config.yaml
n_head: 10
n_kv_head: 1
head_dim: 64
activation: "geglu"
norm: "rmsnorm"
rope_fraction: 1.0
tie_embeddings: false
parallel_block: false
init: "uniform"
init_std_o: 0.0201
init_std_up: 0.0201
weight_decay: 0.3
final_lr_fraction: 0.02
train_tokens: 1690000000
dataset: "wikipedia_en"
MLP neurons of a small language model. Each row is named by its layer, matrix (gate and up: input weights) and neuron, and shows model dimensions 442-505. Each number is 128 + 24 x the weight over its row's rms, rounded and kept within 0 to 255. A neuron's up and down rows have the sign that makes its largest values positive.
A block is one neuron, or neurons of one layer that tend to fire together. After each block is what it responds to, as a language model described it from the Wikipedia text at the highest values.

L3.gate72 [169 140  99 160 102  80 137  93 128 150 140 138 150 101 110 110  95 127 145 129 148 133 133 125 134 141 158 135 162  88 168 155 160 134 188 109  95  74 142 110 119 136 133 108 151 133 158  85 143 150  90 168 159 150 146 120 139 142 127 141 153 140 179 143]
L3.up72 [146  94 146 110 128  87 130 168 128 172 110  85 123 116 148 128  76 160 125 138  54 144 141 104 105 134 129 142 116 146 138 124 133 110 107 135 128 137 104 131  93 141 121 127 145 125 165 115 138 133 129 133 132 107 152 102 112 155 135 114 141 125 118 107]
L3.gate183 [185 142 143 104 138 135 164 157 136  69 113 103 111 130 146 134 106 124 118 130 124 149 145 130 149 166 129 144 124 175 140 112  98 109 130  79 125 137  97 104 108 101 112 129 109 151 144 124 138 115 115 163 124 109 165 119  78 149  87 135 126 158 162 137]
L3.up183 [113 156 147 115 136 101 125 111 139 134 165 150 134 125 128 145 144  85 128 158 101 128 104 119 114  84 157 174 108 109 129 116 122 112 108 163 136  96 129 135 120 125 137 143 142 152 139 133 146 118 129 181 136  99 144 105 111 153 174 104 170 126  95 111]
Description: Main verbs right after a person or team subject in biographies and sports articles, mostly began, started, continued; weaker on career-statistics table headers.

L4.gate517 [173 132 154 173 159 139 108 149 126 155 130 136 110 153 115 101 171 124 115 158 177 131 147 154 111 166 122  97 122 117  96 137 135 114 138 131 161 118 154 128 151 101  95  97 146 131 124 127 138 165 114 155 119 158 149 142 143 103 142 146 153 117 166  94]
L4.up517 [144 106 158 103 137 128 114 150 131  93 141 137 100 133 139 104 133 152  88 155 133 140 133 153 115 140  89 137 160 119 122  97 108 146 156 117 109 149 154 135 151 108 151 145 119 173 124 150 131 151  86 174 119 116 114 101 127 113 154 113 145  86  99 145]
L4.gate781 [125 111 140 135 138  71 117 124 115 130 166 141  93 154 119 118  89 154 104 132 145 145 144 174  72 121 120 102 139 109  98 149 153 136 173 147 176  98 113 161 100 115 117 118 113 137 160 138 138 127 131 125  92 119 144  79 124 144 120 127 103 157 124 107]
L4.up781 [137 155 122 170 152 159 126 160 121 123  79 112 164 126 122 137 101 106 107 104 108 128 156 102 198 137 126 123  82 100  93 111 117 132  92  96 109 125 168 138 116 127 131 146 152 137 149 106 143 144 146 142 150  99 106  84 136 103 141 117 149  96 147 135]
L4.gate1101 [158 160  79 154 120  76 138 156 134 150 157  86 119 138 118 104 122  69 155 166 118 132 154 116 141  99 153 149 120 166 130 133 142 106  62 142 130  66  81 116 126 121 131 102 145 144 118 144 154 116 131 104  87 110 112 112 155 168 153 146 164  97 153 129]
L4.up1101 [154 170 148 131 130 130 103 132 132 129 106 178 146 117 114 121  91  87 106  93 131 205 123 129 100 139 157  86 120 122 124 156 126 107 138  85 104 116 155 127 138 137 171  93 116 135 139 148  91 120  96 120 118 174 115  99 101 138 134 145 154 128 105 148]
L4.gate1334 [136 155 133 119 167 111 159 136 130 130 107 122 164 110 130 114  95 119 140 106 108 170 171 122 106 120 100 119 121 160 137 157  95 135 134 127  83  83 109  96  86 102 129  67 138  98  65 141 183 134 125 163 145 112 135  94 141 151 128 118 171 145 121 142]
L4.up1334 [108 119 177 106 129 118 131 113 175 117 136 150 113 129 120 107  94 108  77 133 114  93 131 105 145 100 141 145 161 140 105 162 115  80 145  96 134 143 114 105 124 114 147 136 138 186 149 112 130 116 125 112 119 108 129  78 114 164 151 126 118  69  91 153]
L4.gate1727 [117 148  99 166 115 173 133 137 136 120 126 104 114 143 105 163  98  51 147 146 137 117 175 165 121 108 127 172 178 178 159 103 165 102 103 104  99 164 133 141 145 139 111 134 152  78 133 143 125 144 122 136 136 115  73 129 129 162 139 111 116 134 113 157]
L4.up1727 [176 167 110 193 100 105 145 106 175 118 134 153 150 148 125 144  97 117 174 133 125 137 142 166  83 147 122 128 162  98 100 141 115 122 147 100 142 158  94 138 154  95 151 123  71 149 139 119 125 140 132 172 114 104 171 138  80 120  64 106 130 109 129 120]
L4.gate1830 [130  94 104 101 184 133  93 106  94 146 136 132 102 161 137  96 153 140 114  95 142 104 145 126 113 157  95 137 130 119  90 130  88 118 167  99 164 124 107 118 114 118 115 153 116 155 106 136 134 140 142 137  72 105 129 165 101 118 146 115 138 126 137 151]
L4.up1830 [150 126 133 152 147 128 161 116 139 140  89 132 148 104 128 117 152 167 119  92  90 162 117 155 125  97  89  98 139  95 134 126 136 144 121 151 126 111 121 150 109 152  96  77 163  81 143 109 163  84 141 190 128 127 155  83 147 147 133 145 119  74 165  97]
L4.gate1939 [131 107 148 110 140 110 120 100 138 146 164 124 121 114 111  78 120 126 108 161 141 164 158 132 119 120 118 179 106 120 147  94 129 169 131 135 122 106 108 143 134 153  76  99 124 121  83 172 135 132 132 133 105 130  88 132  99 136  91 128 150 132 132 153]
L4.up1939 [167 152 139  95  92 108 107 143 121 132 156 140 139  78  93 143 118 117 157  76 132 150 175 133 108 143 150 103 111 126 166 116 125 129 160 135 130 168 138 137 140 107 121 113 101 135 129 132 135 108 187 124  99 144 100 142 109  82 146 138 149 134 105 126]
L4.gate2139 [114 139  88 137 166 103 162  99 163 117  72 121 102  63 129 114 139  79  85 115 118 119 129 172  66 127 129 119 150 162 122  89 124 157  86 125 166 111 115 160 151 141 143 123  79  72 124 124 143 125 119  92  64 121 151 120 137 133 124 111 163 138 114 220]
L4.up2139 [127 142 146 118 136  65 165 156 156  89  90 127 128  76 151  88 113 143  79 146  90 131 146 116 121 158 206 126 105 137 140 123  87 119 115 134 101 152  99 133 145 124 102 160 151 157 144 116 117 155 130 140  94  72 136 133  79 158 131 127 127 131 106 159]
Description: Tokens where a sports club name comes next, as in signed with/for, League Two side, on loan to, and club-table / separators.

L5.gate156 [124 143 114  97 134 139 118 145 105 163  76 146  99 127 132  90 127 111 103 160 135 142 149 150 132 139 131 107 113 110 148 100 132 137 135 117 126 134 149 133 121 138 158  95 100 123 116 130 114 119 103 136 111 141 124 173 127 125 140 111 134  72 144 132]
L5.up156 [154 126 162 120 118 137 135 136 127 148 140 168 121 148 125 124 121 145 153 133 110 140  83 119 135  84 122 108 140 117 118 128 147 143 102 114  98 129  90 106  99 147 108 139 124 111 136 133 136 160 112 128  96 114 150 102 171 101 147 123 169 138 101 157]
L5.gate214 [103 129 110 153 135 132  65 150 119 162 111 104  84  96 114  84 107 104  99 121 130 130 138 101 137  96  81 148 117 156 143 117 137 124 151 162 118 143  87 142 135 119 163 123 145 128  89 118 139 151 136 146  87  91 114 136 124 139 141 126 117 124  87  93]
L5.up214 [134 143 129 159 102  83 127 112 122 140 102 141 114  92 131 101 117 140  73 134 123 119 110 131  99 127 126 173  88 159 144 134 150 128 155 126 111  75  71 149 151  98 163 139 106 116  85 137 154 124 147 170  91  95  97 150 119 112 135 120 157 168 119 130]
L5.gate235 [133 189  94  97 133 134 122 126 139 146 139 121 101 113 131  72 101 155  71 123 136 131 131 127 123 128 117 123 155 136 150 137  78 114 140 138 115 123 121 145 163 116 135 113 125 138 160 131 116 122 108 136 124 107 109 168 115 175 122 172 152 113 109 129]
L5.up235 [130  98 133 142 134 125 105 154 147 149 134  94 121 121 157 142 104 103 168 134 155 124  84 142 122 171 121 104 150 126 150 149 157 134  91 144 114 112 113  88 110 144  60 150 117 100  75 134  97 115 135 157 108 150 144 152  95  76 120 129  86 168 170 145]
L5.gate646 [135 133 101 114 155 110 158 133 108 122 116 106 102 143 164  91 111 130 146 164 135 136 126  77 115 111 115 133 160 109 105 123 123 158 119 138 108 137 125 110 121 154 150 120 121  88 108 134 137 138  99 184  97 137  85 163 101 139 105 112 118 116 166 114]
L5.up646 [108 113 118 128 156 117 136  92  99 125 118 151 115 112  72 109 144 139 133 137 131 104 129 149 138 125  86 104 153 142 102 119 113 114  81 128 127 159 150 127 138 118 182 132 102 109 167  99 129 160 145 110 129 171 143 146 155 123 116 128 143  81 111 137]
Description: First piece of a surname right after a first name in lists and tables (Kh·achanov, Sh·apovalov), plus later first-name pieces (Alejand·ro) and inner title words (In the).

L4.gate142 [114 146 112 130 109 113 170 154 129 125 122 118 121 112 123 119 119  72 127 151 123 127 162 133 113 159 146 140 151 131 153 148 126 116 127 138  87  85 112 138 160 106 140 123 171 153 132 133 133 103 119 141 172 116 118 125 123 101 110 134 125 143 152 156]
L4.up142 [123 182 121 160 144 124 166  89 126  91 136 103 168 113 165 112 155 110 146  85 110 111  89  98 128 102 165 147 117 139 118  81 119 143 123  91 112 122 115 114  99 121 145 103 115 107 111 145 151 122 130 127 165 122 143 132  88 128 192 128 139 126 133 143]
L4.gate144 [111 169 155 126  87 147 173 114 178 161 134 106 135 118 124 149  78 114 132 135 130 137 116 106 121 108 146 133  99 157 138 174 112 153 102 158 146 111 129 161 158 114 150 136 103 121 128  97 137 109 135  58 153 146 123 138 106 128 148 105 111 130 167 136]
L4.up144 [151 159 122 146 154 130 129 137  96 142 104 128 133 117 118  93 121 129 124 132 135 151 174 107 119  86 126 118 115 126 135 142 140 136 113 153  95 137 136 117  89  98 115 127 129 119 130  89 149 120 114 116  92 102 138 138 149 117 133 171 116 126 146 143]
L4.gate753 [126 133 149 132 159 140 140 101 148 115 137 122 166 171 110 150  96 109 140 153 146 106 163 125 156 168 129 139 133 180 141 134 122 113 105 130  84  93 163 149 146 139 124 107 119 129 153 156  87  95 165 120 112 150 114 113 135 132 132 151 160 113 136 158]
L4.up753 [106 129 135 107  96 137 150  69 122 135 122 123 142 190 143 108 103 136 132 196 146 122  98 121 119 159  94 125 154 113 121 126 113 129 143 135 142 147 132 126 106 106 141 137 158 129 132 151  83 132 124 106 141 102 138 148 142 130 104 161 116  70 166 132]
L4.gate762 [104 125 127 121 117 171 116 102 141 171 104 116 110 120  81  78 138 158 184 132 133 109 184 125 127 150 113  89 117 131 156 145 115  95  99 141 147 136 136 148  96  86  95 138  82 119 174 104 145 157 145 144 138 131 160 137 125 142  90 125 159 100 112 121]
L4.up762 [101 121 100 123 137 111 191  94  76 132 141 107  96 174 137 108 163 101 106 120 186 126 177 179 176 118 148 134 125 117 133 149 145 157  94 123  98 130 172  81 136  92 192 129 107 115 118 183 102 147 169 129 143 117 114 114 116 101 132 153 140 123 107 152]
L4.gate886 [108 144  97 119 109 109 123 125  87  99 131 124 102 154 178 125 138 104 180 135 127 126 152 117 145 154 129 154 129 169 113 132 132  65 129 189 127 109 138 117 131 116 146 165 116 152 165 151 155  97 115 144 160 120 107 129 131  94  94 139 136 126 140 140]
L4.up886 [134 169 145 106 116 136  97 194 104 147 121 134 131 106 129 134 151 132 200 122 142 138 110 163 125 132  97 165 133 148 131 123 121 130 134 115 132 125 114  96 134  84 153 125 121 175 116 135 151 157  70 107 127  97 136 152 162 153 120 131 143 111 156 144]
L4.gate1515 [ 99 133  90  79 138 114 156 151  86 119  84 118 177 130 118 142 123 105 156 139 148 141 154 125  93 162 127 162 160 125  86 139 177 179 110 147 103 128  90 122 108 145 140 142 131 112 176 156 121 143 112 133  99 105 129 157 117 129 117 105 146 119 153 126]
L4.up1515 [196 103 138 107 120 129  64 126 102 129 164 144 186 176 118 127 123 114 122 124  89 146 115 106 122 178 114 121 120 137 110 106 156 124 149 129 128 134 141 152 124 136 177 161 123 161 133 134 160 123 140 133 114 169 108 129  87 124 104 152 110 112 132 147]
L4.gate1722 [136 135 128 135 120 127 134 126 128 111 130 123 123  91 122 101 121 126 111 137 134 138 127 136 128 113 133 128 124 154 138 166 175 176 154  97 157 108 142 106 102 133 150 114 142 108 160 115 137 153 137 146  98 127 123  84 143 151 119 129 144 123 178 165]
L4.up1722 [155 147  95 110 128 166 135 172 119 131 141 125 150  93 104 141 129 117 108 100 175 110 156 117  99 150 161 137 181 147  81 111 142  80 102 174 151 114 125 134 138 169 114 208 154 105 147 145 111 132 104 116 157 106 116  77 134  81 125 111 171 118 136 153]
L4.gate1795 [115 143 150 128 128 114 130 102 140 155 132  96 130 115 151 119 103 139  82 132 125 104 141 141 109 142 158 173 126 159 130 152 129 138 115 145  99 144 123 163 157 120 143 141 145 115 171 127 102 101  85 143 128 141 111 107  71 115 127 133 151 116 135 106]
L4.up1795 [149 138 120 128 178 204 113 143 100 119 108 148 136 144  97 105 163 153 155 147 138 120 146 130  71  94 112 112 164 153 105 129 157 126 105 167 148 110 124 135 129 128 127 132 133 116 151 117  77 150  74 149 114 150 121 185  88 138 162 139 164 155 115 124]
Description: First word or word-piece right after a hyphen, open parenthesis, quote or slash, e.g. meet-and-greet, (and lately, '(it)'s, (any race).

L5.gate331 [123 137 105 124 159 128 155 126 119 126 128 112 116 112 112 125 124 129 131 146 133 113 130 173  88 144 162  95 166 152 150  74 111 100  75 120 113 136 140 163 129 176 130 120 109 179 101 122 120 133 131 162 124 103 156 115 141 153 110 124 157 153 110 113]
L5.up331 [159 162 110 147 183 136 127 132 176 117 106 111 135 156  96 130 112  78 172 115 110 127 150 144  89 131 125 125 152 152 151 156 116 151 128 135 148 110 150 151 115 143 151 142 110 149 141 129 120 146 154 117 104 118 130 133 192 123 102 100 115  75 130 158]
L5.gate570 [117 125 128 115 117 168 120  94 151 137 100 141 142 128 135  90 111  93 112 133 110 132 149 145 116 128 131  96 167 115 149  99 131  44 136 182 141 124  89 100 113 159 122 151 131 102 141 121 112 110 111 131 133 136 161 107 117 102 111 118 158 127 131  92]
L5.up570 [ 71 162 153 129 100 170 138 103 127 100 106 165 117 114  98 115 144 111 161 139 153 137 110 152 109 123 121 102 156 155 137 155 155 114 120 113 106 116 133 179 102 152 116 170 149 139 121 106 101 155 113 112 150 132 111  96 109 132 107 109 159  86 134 124]
L5.gate1398 [127 165 134 122 126 109 125 153 121 110 111 107 113  99 124  96 109 146 117 188 125  75 146 135 138 173 135  99 117 174 113 168 115 114 131 129 139 132 111 153 131 115 137 104 135 105 108 111 126 149 156 106  86 137  95 127 177 132 127 108 163 149  91 167]
L5.up1398 [138 124 157 140 111 133 130 141 104 159  84 129  99 107 122 103 114 135  96 149 105 132 115 120 112 143 126 148 135 126 124 111 147 124 129 154 118 152 140  99 109 113 151 153 124 143 101 113 158 133 117 123 162 134 128 173 132 106 174 160  98 118  93 136]
L5.gate2331 [132 159 145 171 120 124 140 147 140 170 160 113 102 168 144  56  82 148 134 150 143  94 180 141 108 190 150 123 113 130 152 106 110 104 110 154 120 128 105 139 176 123 102 101 106 149 131 111 108 122 106 122  88 134 134 154 138 134 132  88 132 134 144 123]
L5.up2331 [127 108 116 130 153 131 100 139  97 157 114  88 159  88 120 112  96 125  86 140 116 118 127 163  61 139 129 117 114 125 146 183 141 111  82 143 135 120  74 132  93 171 143  94 168 137 155 130 152 132 142 133 130  92 174 161 135 122 127  87 191 117 118 136]
Description: Sports text where a team or city name is starting or finishing: "over"/"against" before an opponent, place-name endings (Dundee, Swindon, Toledo), "City"/"United" in club names.

L5.gate185 [138 144 118 102  80 139 192 113  91 169 105 139 183 104 119 112 156 121 141 151 112  97 178 159 131 109  89 139  99 166 107 132 144 122 114 172 136 125 137 121  81 157 191  77 137 128 114 120 145 123  86 142 102 134  87 132 119 127 136 132 118 116 173 114]
L5.up185 [143 120 102 144 155 100 118 152 103 151 122 149 136 181 136 122 134 126  98 130 150 102 143 133  97 134 178 142 129 104  92 106  91 119  92 139 130 142 106 133 116 144 163 137 130 117 136 127 137 107 122 144 127 126 135 118  85 132 134 121 115 140 136 164]
L5.gate702 [116 128 145 127 119  97 160 105 121  99  69 114 165 176 116 137 139 144 124 114 129 164 130 127 113 147 179 104  63 128  97 104 111 135 146 125 134 102  76 135 162 118 131 121 148  99 139 153  92 136 113 188  89 154 136 172 122 170  69 138 160 155 145 167]
L5.up702 [121 121 138 159 100 125 106 144 118 147 140 129 168 170 155  84 112 141 173 119 105 166 156 163 124 176 163  90 150 177 119 135  93  97 122 127 114 133 115 149 145 106 131 125 173 140  91  99 100 131 111 143 111 158 166 146 140 139 109 144 122 136 151 174]
L5.gate893 [118 102 123 131 122 154 126 149 106 113  96 143 149 106 129 113 125  75  93 157 108 137 144 147 118 180 119 124 119 126 124 111 104 112 122  81 110 115  93 161 106 112 145 143 115 118 141 142  70 118  93 133  98 135  99 143  94 173 163 169  99 127  99 167]
L5.up893 [106 125 146  80  93 139 154 132 170 104  91 117 113 134 131 125 124 137 116 158 114  91 150 141  82 146 143 116  65 150 113  88 132 110 128 121 137 140 122 141 132 116 138 100 152 185 121 154 116 125 152 105 144 172 131 198 179 151 126 143 161 143 124 114]
L5.gate2277 [116 154 130 129 139 102 129 123 136 117  91 144 183 138 130 100 130 121 182 163 110 112 155 138 111 114 160 150 139 114 130 153 157 138 120  98 158 102  84 164 173 140 129 106 140 144  62 166 147 162 106 109 120 128  96 116 121 158  81 131 152 156 135 140]
L5.up2277 [ 97 166 116  72 114 155 135  55 159 144 152 110 106 118  94 109 104 167 139 107 125 135 115  90 114 141 117 128  91 185 119  97 125 123 118 170 135 142 142 142 146 164 148 148 128  99 136 104 171 127 124 109 166 147  82 141 165 130 150 111 114 138 117 137]
Description: Final pieces that complete split function words, adverbs and conjunctions, e.g. wh-ich, oft-en, otherw-ise, S-ince, increasing-ly; also while, when, under.

L3.gate185 [ 94 158 111 110 168 135 118 119  99 150 115 173 122 121  89 114 119 154 127 156 146 154 154 154 125 115 154 122 106 180  91 134 101 112 137 151 133 127 125 126 122 163 166 145 135  85  81 150 128 136 137 128 124 157 121 124 145 130 153 146  97 114  91 127]
L3.up185 [ 89 110 122 139 165 138  93 128 141 188 105 173 104 109 123 116 110 127 125 143  89 148 172 134 165 147 137 177  83 152 127 100 169 121 127  68 147 131  91 143 131 166 132 147 105 137 146 124 145 130  64 189 126 126  88 116 174 139 157 156 118 174 148 119]
L3.gate1263 [ 86 113 126 132 114 132  93 121 164 141 135 110 110 100 157 102 117 126  48 125 138 121 160 130 111 157 154 137 120 128 104 126 144 149 134 136 135 137  88 146 142 131 115 169 110  87 114 148 161 135 123 116 114 134 166 134 153 140 106 152 133 140 167 140]
L3.up1263 [120  84  98 121 153 122  84 119 102 138 125  98 127 124 158  70 107 178 102 150 117 156 139 145 136 151 154 161 109 145 122 169 103 146 133  96 140 134 113 145 160 107 161 147 143 123 108  85 175 146 140 126 125 165 132 116 180 124  96 130 110 107 146 132]
Description: Opening piece of a word right after an opening bracket, quote mark, em dash, line break or heading marks, e.g. (rival, "roughed, —from.

L4.gate230 [148 138 113 156 195 107 125 101  46 148 104 148 121 135 178  76  72 159 145 131 138  92 142 153 118 151 123 110 147 138 145 140 122 169 146 148 154 122 153  73  76 104 123 103  77 162 100  65 132 105 147 168 134 138 150 154 127 129 124  92 166 102 131  96]
L4.up230 [137 127  55 100 130 102 177 113 112  98  82 137 145 127 119 114  92 160 120  99 145 141 119 138  89 126 135 110 140 128 118 121 150 159  92 167 144 122  74 123 150 123 118 129 128 146 140 138 147  86 140 106 135 137 170 131 123 150 154 142 117 147 126 126]
L4.gate496 [145 153 118  93 132 129 161 137 147 110 123 141 105  87 153  92 123 115  95 168 157 104 137 166 115 155 129 142 112 138  97 119 126 114 147 126 141 166 139 153 138  90 186 182 138 114 116 128 132 129  99 155  95 106 139 174  97 158 158 123 142 151  94 114]
L4.up496 [100 135 139 164 128 108 158 140 152 150 125 157  82 153 206 157 164 151 117 105 104  91 126  83 113 132 114 113 102  97 137 158  90 160 106 140 146 166 105 136  87 124 151 119 143 134 113 139 104 144  84  93 129 106 125 153 139 177 156 139 174 138 111 125]
L4.gate790 [147 144 115 135 137 131 160 138 107 156 173  80 147 155 125  58 115 164 119  81 158  93 151 144 140 152 117 149 139 108 190 156 127 142  79 122 107 135  92 115 111  94 117 144  96 112 150 135 140 152  91 145 112 122 143 117 132 148 116  82 153 158 129 172]
L4.up790 [ 98 141  88  94 148 171 147 114 144 121 139 129 171 120 138 115 128 140 136 161 144 137 132 133 138 108 111 140 123 101 124 131 108 147 143 140 130 131 144 143 115 159 157 134 128 147 159 126 154 128 144 121 147 122 172  70 114 108 149 122 125 151 149 165]
L4.gate1674 [132 163 103 138 167 125 106 130 100  98  84 125 125 114 120 137 114 162 107 112 150 150 111 164 129 142 127 110 133  79 149 153  73 114 145 156 108 132 101 120 118 125  67 105 119 149 145 126 140 120 103 151  91 159 116 102 142  88 105 158 131 100 127 135]
L4.up1674 [128 155 142 122 129 153  74 115 123 121  97 135 142 130 114 130 134 115 163 143 164 132 122  91 126 183 120 144 164 138  94 164 139 128 177 119 219 146 135  83 128 136 135 154 113 109 110 122 186 125 125 137 103 125 169 120 127 166 170 119  88 141 126 123]
L4.gate1807 [149 142  87 159  95 137 120 103 127 150 121 114 130 108 119 100 121 118 135 115 117 148 112 132 152 143 111 138 110 132  80 148 115  84 154 143 106 107 154 127 132 152 106 114 123 121 139  99 147 114 134 132 139 149  88 129 166 107  87 106 127 143 122  94]
L4.up1807 [141 155 111 163 130 101 164 132 146 148 111 153 116 114 113 124 120 154 142 127 127 120 103 144 212 120  97 121 111  68 138 106 140 115 136 121 171 141  98 120 135 115 110 129 125 120 102 137 164 117 114 132 135 151 124 112 138 133 114 147 114 112 138 112]
L4.gate1892 [174 148  79 146 129 110 155 115 113 112 136 113 142 152 161 113 137 136 135 142 116 114  82 152 145 164 101 175 137  90 142 130 112 136 103 126 151 129 130 131  92 121  96 116  99  97 169 121 147 152  99 135 117 137 130 124 140 155 132 117 141 173 162 158]
L4.up1892 [107 114 133  75 155 132 116 150 141 151 138 149  99  75 146 163 137 118 126 184 128 153 104 133 113 100 129 111 120 138 121 116 131 148 133 151 143 140 125 143 145 105 135 145 153 137 112 155 115 117 136  74 122 145 137 123  98 131 118 107 132 108 134  91]
L4.gate2021 [154 113 133 163 186 158 118 100  96 134 152 125 107 175  90 128 147  74 124 170 145 134 164 153  88 178  81 149 165 154 147 159  91 135  97 101 121 138 117 160 175 108 150  82 140 147 115 132 126 137 131 137 110 120 102  98 116 171 142 106 123 147 138  94]
L4.up2021 [165 155  92 140 142 140 125 158 113  87 119 103 131 156 112 161 123 138  92 122 140 129 104 110 141 118 125 124 121  73 180 125 150 144 152 105 158 119 117 120 100 105 106 100  89 113 117 135  78 103 112 122 146 145 140 142  95 141 118  85 115 150 142 140]
L4.gate2416 [142 140  76 129 152  89 106 125 106 138  81 140  93 150 129 123 160 140  96 135  95 122 104 170 112 158 133 106 112 134 135 146 100 114 108 111 148 135  81 128 130 100 153 101 151 119 114 161 142 104 100 135  73 136 161  95 123 141  97  95 147 139 137 153]
L4.up2416 [155 141  73 144 166 107 112 143 102 134 116 124 127 112 113 123 113 118  81 116 120 182 133 135 106  98 105 113 141 113  96 161 109 140 117 133 167 153 124 111 130 118 121 153 163 114  93 141 129 101 132 121 121 160 171 158 120 108 133 121 142 141 195 101]
Description: First capital letter or word piece of a proper name right after a preceding name word, e.g. Alexander K(udryavtsev), Lu D(ingyi), Detroit T(igers).